From a checkpoint of a small transformer trained on Wikipedia.
Architecture: LayerNorm before each block, learned positions, biases, tied embeddings, capped logits.
MLP neurons of a small language model. Each row is named by its layer, matrix (up: input weights) and neuron, and shows model dimensions 0-95. Each number is 128 + 32 x the weight over its row's rms, rounded and kept within 0 to 255. Numbers have three digits each.
After each neuron's rows, "fires after" lists the tokens most often just before its 100 highest values on Wikipedia text that the model never trained on.

L3.up1055:176137152136147179139100192157211105106099151170141123156139068163126130084103114096153110113113141136121154088068148199094107153068074159116188134132120067153132135120132176107134177173188164105112148113130163130084137148123125098129104112163134107133098113098103134156158054114083125122
fires after: " M", " m", " com", " S", " c"

L3.up632:149147178099101111141180162154071201148174224070088101168144092127178139123064117058148175146106098083053098127107130150175144084090114135164117142173141128088102101130136118092125161083158129084061136112164126156091171135171166131182111118145054102167143102143122154118181117127123108123
fires after: " d", " D", " S", " H", " n"

L3.up505:172104117116135096150223125152119122151137142180114121152157176088172109137123170140088193155226106153127141151152162138153138168146113188123113140133074107116090183129109112133092144123089092077149132150115146085096153126132160123112166169144136082123146118080103143145076099147171159135
fires after: " S", "-", " |", " D", " Pre", " P"

L3.up194:084145116104174130108130202122154109078196131152108130176118128113160144133123108120132114116139157160153135136151107071156079142127126149213117127169117134118105161116132134099168108136145137128077137142143118103125122115099109119173125077091112134153146159111146116132122126131100133108
fires after: " ", " Sup", " (", " sup", " ex"

L3.up1184:135177129072131151091090071159113103155114085125071108109148142139120157121085147110130084091138138181120120135127171163165093106118180138135203137205130167158159130166164173143125158102093103136139139105137098113167170073153100155180141149164142150120192139153118179143094197166169090112
fires after: " n", " P", " p", " v", "it", " comp"

L3.up1441:088110204140137070121105108119122120125193162162116133106119098137149142101073214133130184131113154144082102082145130115116154151107126178128102151146126090125135157172149127121103140125103109146138074133183116194111066127120118074102138117156117148130113089125124197109141100128144076130
fires after: " d", " D", " n", "port", " T"

L3.up1194:114098126083137122162106074154180096111109106137098197055120192078102092079086136109133127128143124093174239096130116121103090120105160101115119191152108155148131163126106091126153076119140144137122109134180174145141157141133096097148150174103137122058136110090132146127142111141162198135
fires after: " t", " the", "enn", "tar", "in", "ant"

L3.up298:135032095110144077114185115171132151107109094148123134070120124129161146074119152129112106143158104113157144092092069125136130077180099086102122156088117146137143163150149195099083101099127144113083120160109116136141134125117128096173141130143129145136150136105116137137133116160144176115
fires after: " c", " t", " T"

L8.up781:093112145089184137157119175070143078072134112144119129139103120071147109101080163148095167129137134121164047089131097100155100160132173091121107175136110155109043193166135084130120133142074145135102198099118115141167045130126128111139198134124106120107146133115107071126114097112109109182
fires after: "\n", " "

L3.up134:097147219116143085088129144144136098139151136107132140121172089105156124116161175104166102105103132124123107126083093115172057137161142144137096129178096129150118091185154075101118120100105145175149134098114117106119088163027072134131132158115045170126083099094083150132133162085126168120
fires after: " d", " b", "D", " D", " B"

L5.up881:139148080103073129157153180148139185119171120154179081096180102098199081090027118164147149129111099109082203119143128121111126129098159114181141146148106129104211144113076087104086120128122147180135120184123102111138155128091073099095073110142157174137124041089151075149201082075107105112
fires after: " M", " h", " H", " (19", " ref", "em"

L3.up1745:131154172147200136141114127159126095045124162119078132137124100108113087145098136172140185096110128118048115104139142122097122132101175210132128134154103137127124135109178101137104147133158138118154105168159116096072179109121133162076130093129141151147163128132104106083130085123079150107
fires after: " S", "P", " in", "S", " V", "-"

L5.up412:110116075121136148166109086158119130180099160131120084094134127139172109111111143196182165064135146144130144144094134123073184119098074125131161092159113169117164122138163106157128160140143136178107132181071095101164212134171154074161144134152174151124152119152113093116116085082118125139
fires after: " h", " d", "h", "n", " r", " H"

L5.up1502:135136150126154111145105096126139078073198117153149111131155107056151157121130178134076129110169161160161145160088152156109149099066124129143135050108086131076130122144160139154123142123138118118132154079161142169135128135043085160092138018071122103100157096132117136094104094113153118091
fires after: " I", " D", "I", "che", " d"

L5.up1848:117142181072121119101167103148139106125153109097130129105152166143113109150072135167175097089141067140118154161104208132145095181166113103074119091158128165151156127120128133153123070142121151134090151102133135095078142127128119061131137158129117169095105160154087082151097115100182131114
fires after: "c", " Comp", " comp", " pr", " v", " c"

L5.up1536:076096186101119081128175081132174125165128153126139136122158179077143094165086130158098127110116134094167101135116165168136166132110143134102104177057078180165147098096087145133115137153133182112124189124113103111070079039104157130143128149120125101135117113146142171166141132110162084145
fires after: "r", " l", " c", "c", "l", "t"

L3.up1584:130101147151126087100128161078175118190183118125101137157086143089139084113058112077165167098050119142185102102110119112149159092113144146160170161134132004162066131173120132192137147122153086133135079115122135147122105117134082125119153097131136094103122182138034146162141167142134119163
fires after: " (", "-", " \"", "us"

L3.up122:120152081138112095143123151115187103136162077121192096117194107158120080147150166121134179126127128120139162064127093163192146036134159117128134196113128121136102194113155143157158138101089127171156156079158124090123132128113103125105150140137142080145117093139133074128137115161089159159
fires after: " m", " the", " c", " The"

L3.up1889:059123170128139124179085194129134126151103111140125143074139107127078091099054147170175096116165162116114137114131137123116110154127146161065134187126090135124162150147140092115171126054138176167139129081176087130075165125154069061117163086161174125128193142111113180142142162105125108045
fires after: " d", " s", " un", " med", " \""

L5.up241:083163091100087108110114126136148122173114103175141140241181117101116132132099108144095103173145146121076137196131123092107121144160114149145047183149105077148141172146105210168135103125161073100094169101082146110090121141152116178144141124112134085094108147118128120116120134140136104100
fires after: ".", " M", " S", "-", ").", "s."

L3.up809:125089075126098157133130152078188085095134097147084119127103160142154129141115123181130067109110157098097084137087108180106081118163127155203086112096125109073140129138101074120177137140137086153092164160142108135143074158095125143148161151157190142089112104206098101113115165102154127088
fires after: " O", " G", " I", " T", " out"

L3.up1110:119129128162075118091120174129185143069101078120145055105148158128146114162149135139135083104046168183177149142122100127114129096078074142129132100077171074186174200167171132144103145128150104124179179084178115118085111135116127164129175135133126121170147122114121126121178132079109112136
fires after: " =", ".", " m"

L5.up232:105085152144122137106123097136165155122127146117077187069139091115083174097147151143162119148109122121150121086094179110166180121145079183126129167076160146147050098114070136154124142110120176134092160088088154096117108074125166100104158116180110163121118168131119125108101126094109153140
fires after: " G", " g", "W", "g", " E"

L3.up313:077123145165124157135127152112076132173155146141105121158101146089079126124131121143105151145114139059167115111128148135172122115105137128103161170112151102117122112090097133154161125058175158165115136124120159119087157093053099054099155136136082157086158156142114127165188150147144138112
fires after: "-", " (", " \"", " un"

L5.up974:111127162132132134112161066189095150109116115099100166116129138111141155111058122174092172159078123114113171097094092145147098089078145165203137107115092096116161091105130103117108180133139108123099138124110123162153145101122101146103127149185189084132078135082120125147144127108127114092
fires after: " the", " G", " of", "G", " E", " C"

L5.up216:107158122098123079132135105090087119198136111159169071102163162077142105130160110145132154161171084112148102143117077138130138210183131128148123105131101149123047117138151145141087206089101156127141135113103125137122053156094164133172118084148107135156116175114144068100107119103087183155
fires after: "\n", "b", "p", " d", " b", "ob"

L3.up1882:161149073102129105133127141139150144149174134098098112082095148163119123090153081183069087107135154168154172082147137117153085097180134138133107181129160087195114146160130160130094103133175158140196167124125155173125126129096150165138144150128136106093104158174095128157109132125126171158
fires after: " the", " a", " an", "The", " The", " sub"

L5.up734:105120125122100166102091131119149101129128087099052177193083097122147146121149085177104190155116132133143150124124109124100164173214105110118074111077188103143126098143167151136107111140181137121147163157123178074123054122157091090151113073128127160076105103059122149101183111064114013125
fires after: "–", "-", " after", " inter", " until", "ack"

L5.up732:134163098129136136142129071115163110156064065168132125145177142160110156159086089160114119077135118137135080095156092043118094093102108162184141131238127180114172156119156117120110121108174113111095174098173129097073106125102162143114130141127138139140118125120133113085131153127145127069
fires after: " f", "un", "j", " F", "e"

L3.up1863:144053129140151086119104141146107124162139102183133092100125110104147064129082158127124101163139138120157122111079139070127181090163125090111179110195088098153109160230146136160100077179143136051188137120146118130119095122125206109094130152110086112083122134141084129120069129154154167136
fires after: " m", " w", " h", " Y", "m", " Sw"

L5.up445:184113138114182108130184167127186162089086097169152162115144178169176087085139138132097094110211142141131109110117090151176125077075109087102140144159062082154123175165120187079120147157114112137125104146139164113167131111044139091098117112101127105120125114097122184117173129164090153124
fires after: " t", " st", "at", "T", " m", " camp"

L3.up1326:122135100134172106157138119156072126123133141153114162135147122049144134117099132183158126142165182097140048123105115059126091085105127180138125145179124176143101157201153110198112123177120109125108125147138138135134121082125170148155125088088168116074091139095153140100102139108159092147
fires after: " f", " v", "j", " pr", " j", "v"

L5.up1105:153093119132141120177150152126101092112108109058118066127150117142157111096115044192132129138129123153108137129108084114153148120138169145151076209095140148086090118171099112144088110076212161173122160117130119081140098132141160177127126145104063134104097163128114178138090153102107032175
fires after: "\n", "ed", "ing", " to", " of", "es"

L3.up1608:136115095116134108155104130183153129063107116150110183113101048126150100116125171099103107146155134075209090114120087143102111128071124114150117080203116197077083183159159181074173142158102117163139207145098189137135100205151086126174191131054120076101101117087126152119097139105135102095
fires after: "\n", "-", " Mc", "."

L3.up1136:182102131099163059069078126077133104152096121062069097120175129161147113130143124098104137101133131139106151104133055169101133092139138152123133136080189095163099110130150121134140141108142126113121136112128109130083110091065213103078156098112159107113123123091119144155095123108098112157
fires after: " the", " on", " a", " 6", " se", " received"

L5.up1431:137098090126077080104150137168077186130159097090150073140125125129137117108154109120138155185128131154168183094134090069191140113168143153138054148214160126157089122112158156161087136104061149116104080102173116106109152067138124116075091152097168093142140080117094137149130081156154060094
fires after: "\n", "–1", "J", "f", " (1", " re"

L3.up141:085118127157187160137195096115094105122118144159146099155131118184159112071149077103112160190133085094065175102114107096129108104118120143121163114142062105116119104095156116107168123132091122133124145118113124136147119035212135146125137213100143078115126101130167131148128135141119119156
fires after: " |", " j", " J", " N", " bas"

L3.up767:155119154113237051062210110112090146143149111124082099114188144110123125131119108118144148104128102117149136129108154170049124177122148115141071101150116070130128143103178196087141081105119132075170140100109179149058145106094090116121160127133172157124115173088093105183102126138125121210
fires after: " d", " s", " w", " T", " S"

L5.up720:167082148185121161092105155129111100081141092171146089127132153110173166143149128147115130145062135109163156108138065103169109065128083160100102101076170098171186126112170127126084162169123107152130176129162161110160119124120135110119190093106116133123145148162096118118159167116150099090
fires after: "che", "m", " m", "re", "se", " se"

L5.up865:152112161127181122131160087181109058173125186105167094115174191112154124082110085081106126106184087072114150136084137130164096113176131148151064122059127156180138085108105160065136089117132145102114064186142085126106154145094145063181184091129078158173086139104164058120079113131185112143
fires after: " S", " H", " h", "H", " s"

L3.up482:149107182144181127148119153125144105125106138148103116115173158071162100165132122151150136113121099097170122090114031131081087070060114018143082188055142067147120143111148191145084105116133144181144170104147169110091142120171135185105128117083193140142168125178129119080115151188152119075
fires after: " m", " M", " I", " Mad", " Hol", " L"

L5.up592:165146100120133098165127091128079123171092120126136103186156101138206100152116124101120178163086092098129121113169188137147152122166151146134094151156106101161139126155105099162134127131114133160113101117149127129153133119108219136156149169107044097201152137113122134128126075125080129111
fires after: " D", " d", "D", "d", "ied", " b"

L3.up62:177095162150147124131116122124153131131113167156104095109108117163051118086130122090089119131130146084161171140129123153150185174109090155089100136068074116124124097095141127115123091136105147125091166098115169107143154140142123087126105143163116179133108141125110085121143090108076127186
fires after: " t", " m", " T", " c", " sc", "T"

L3.up176:141131170126138074155104057122090125183069127164150129111089154182180094090100161154096137071122186129114099143121171113123137101182148120129145096138183092167138168124097113162158154109090137131122119148153123111180102151152144069168113086130136133105140117145092096149076080147086158136
fires after: " d", " h", " m", " D", " p", " ch"

L3.up81:127108129125124137087136104098062100085117121137101184140134136148112113154134116109128140140125103145105132108060123090115119113133163143046155081168170128089176130162167142128090078157148173200144141143102093152043123074113172147035123111094139092195088127135121057154164157116118132110
fires after: "-", " \"", " sub", " un", "S", "–"

L5.up640:129102167175144084093115121225107157125091161176163093130143097184141124124092186124089117089105151189144153181128096122096126176149176089116121125166060145117175135129142107120108097084122162118117190149119157157098103146167122086130152176109086161169148097198124081099111114150148131127
fires after: " m", " t", " c", " d"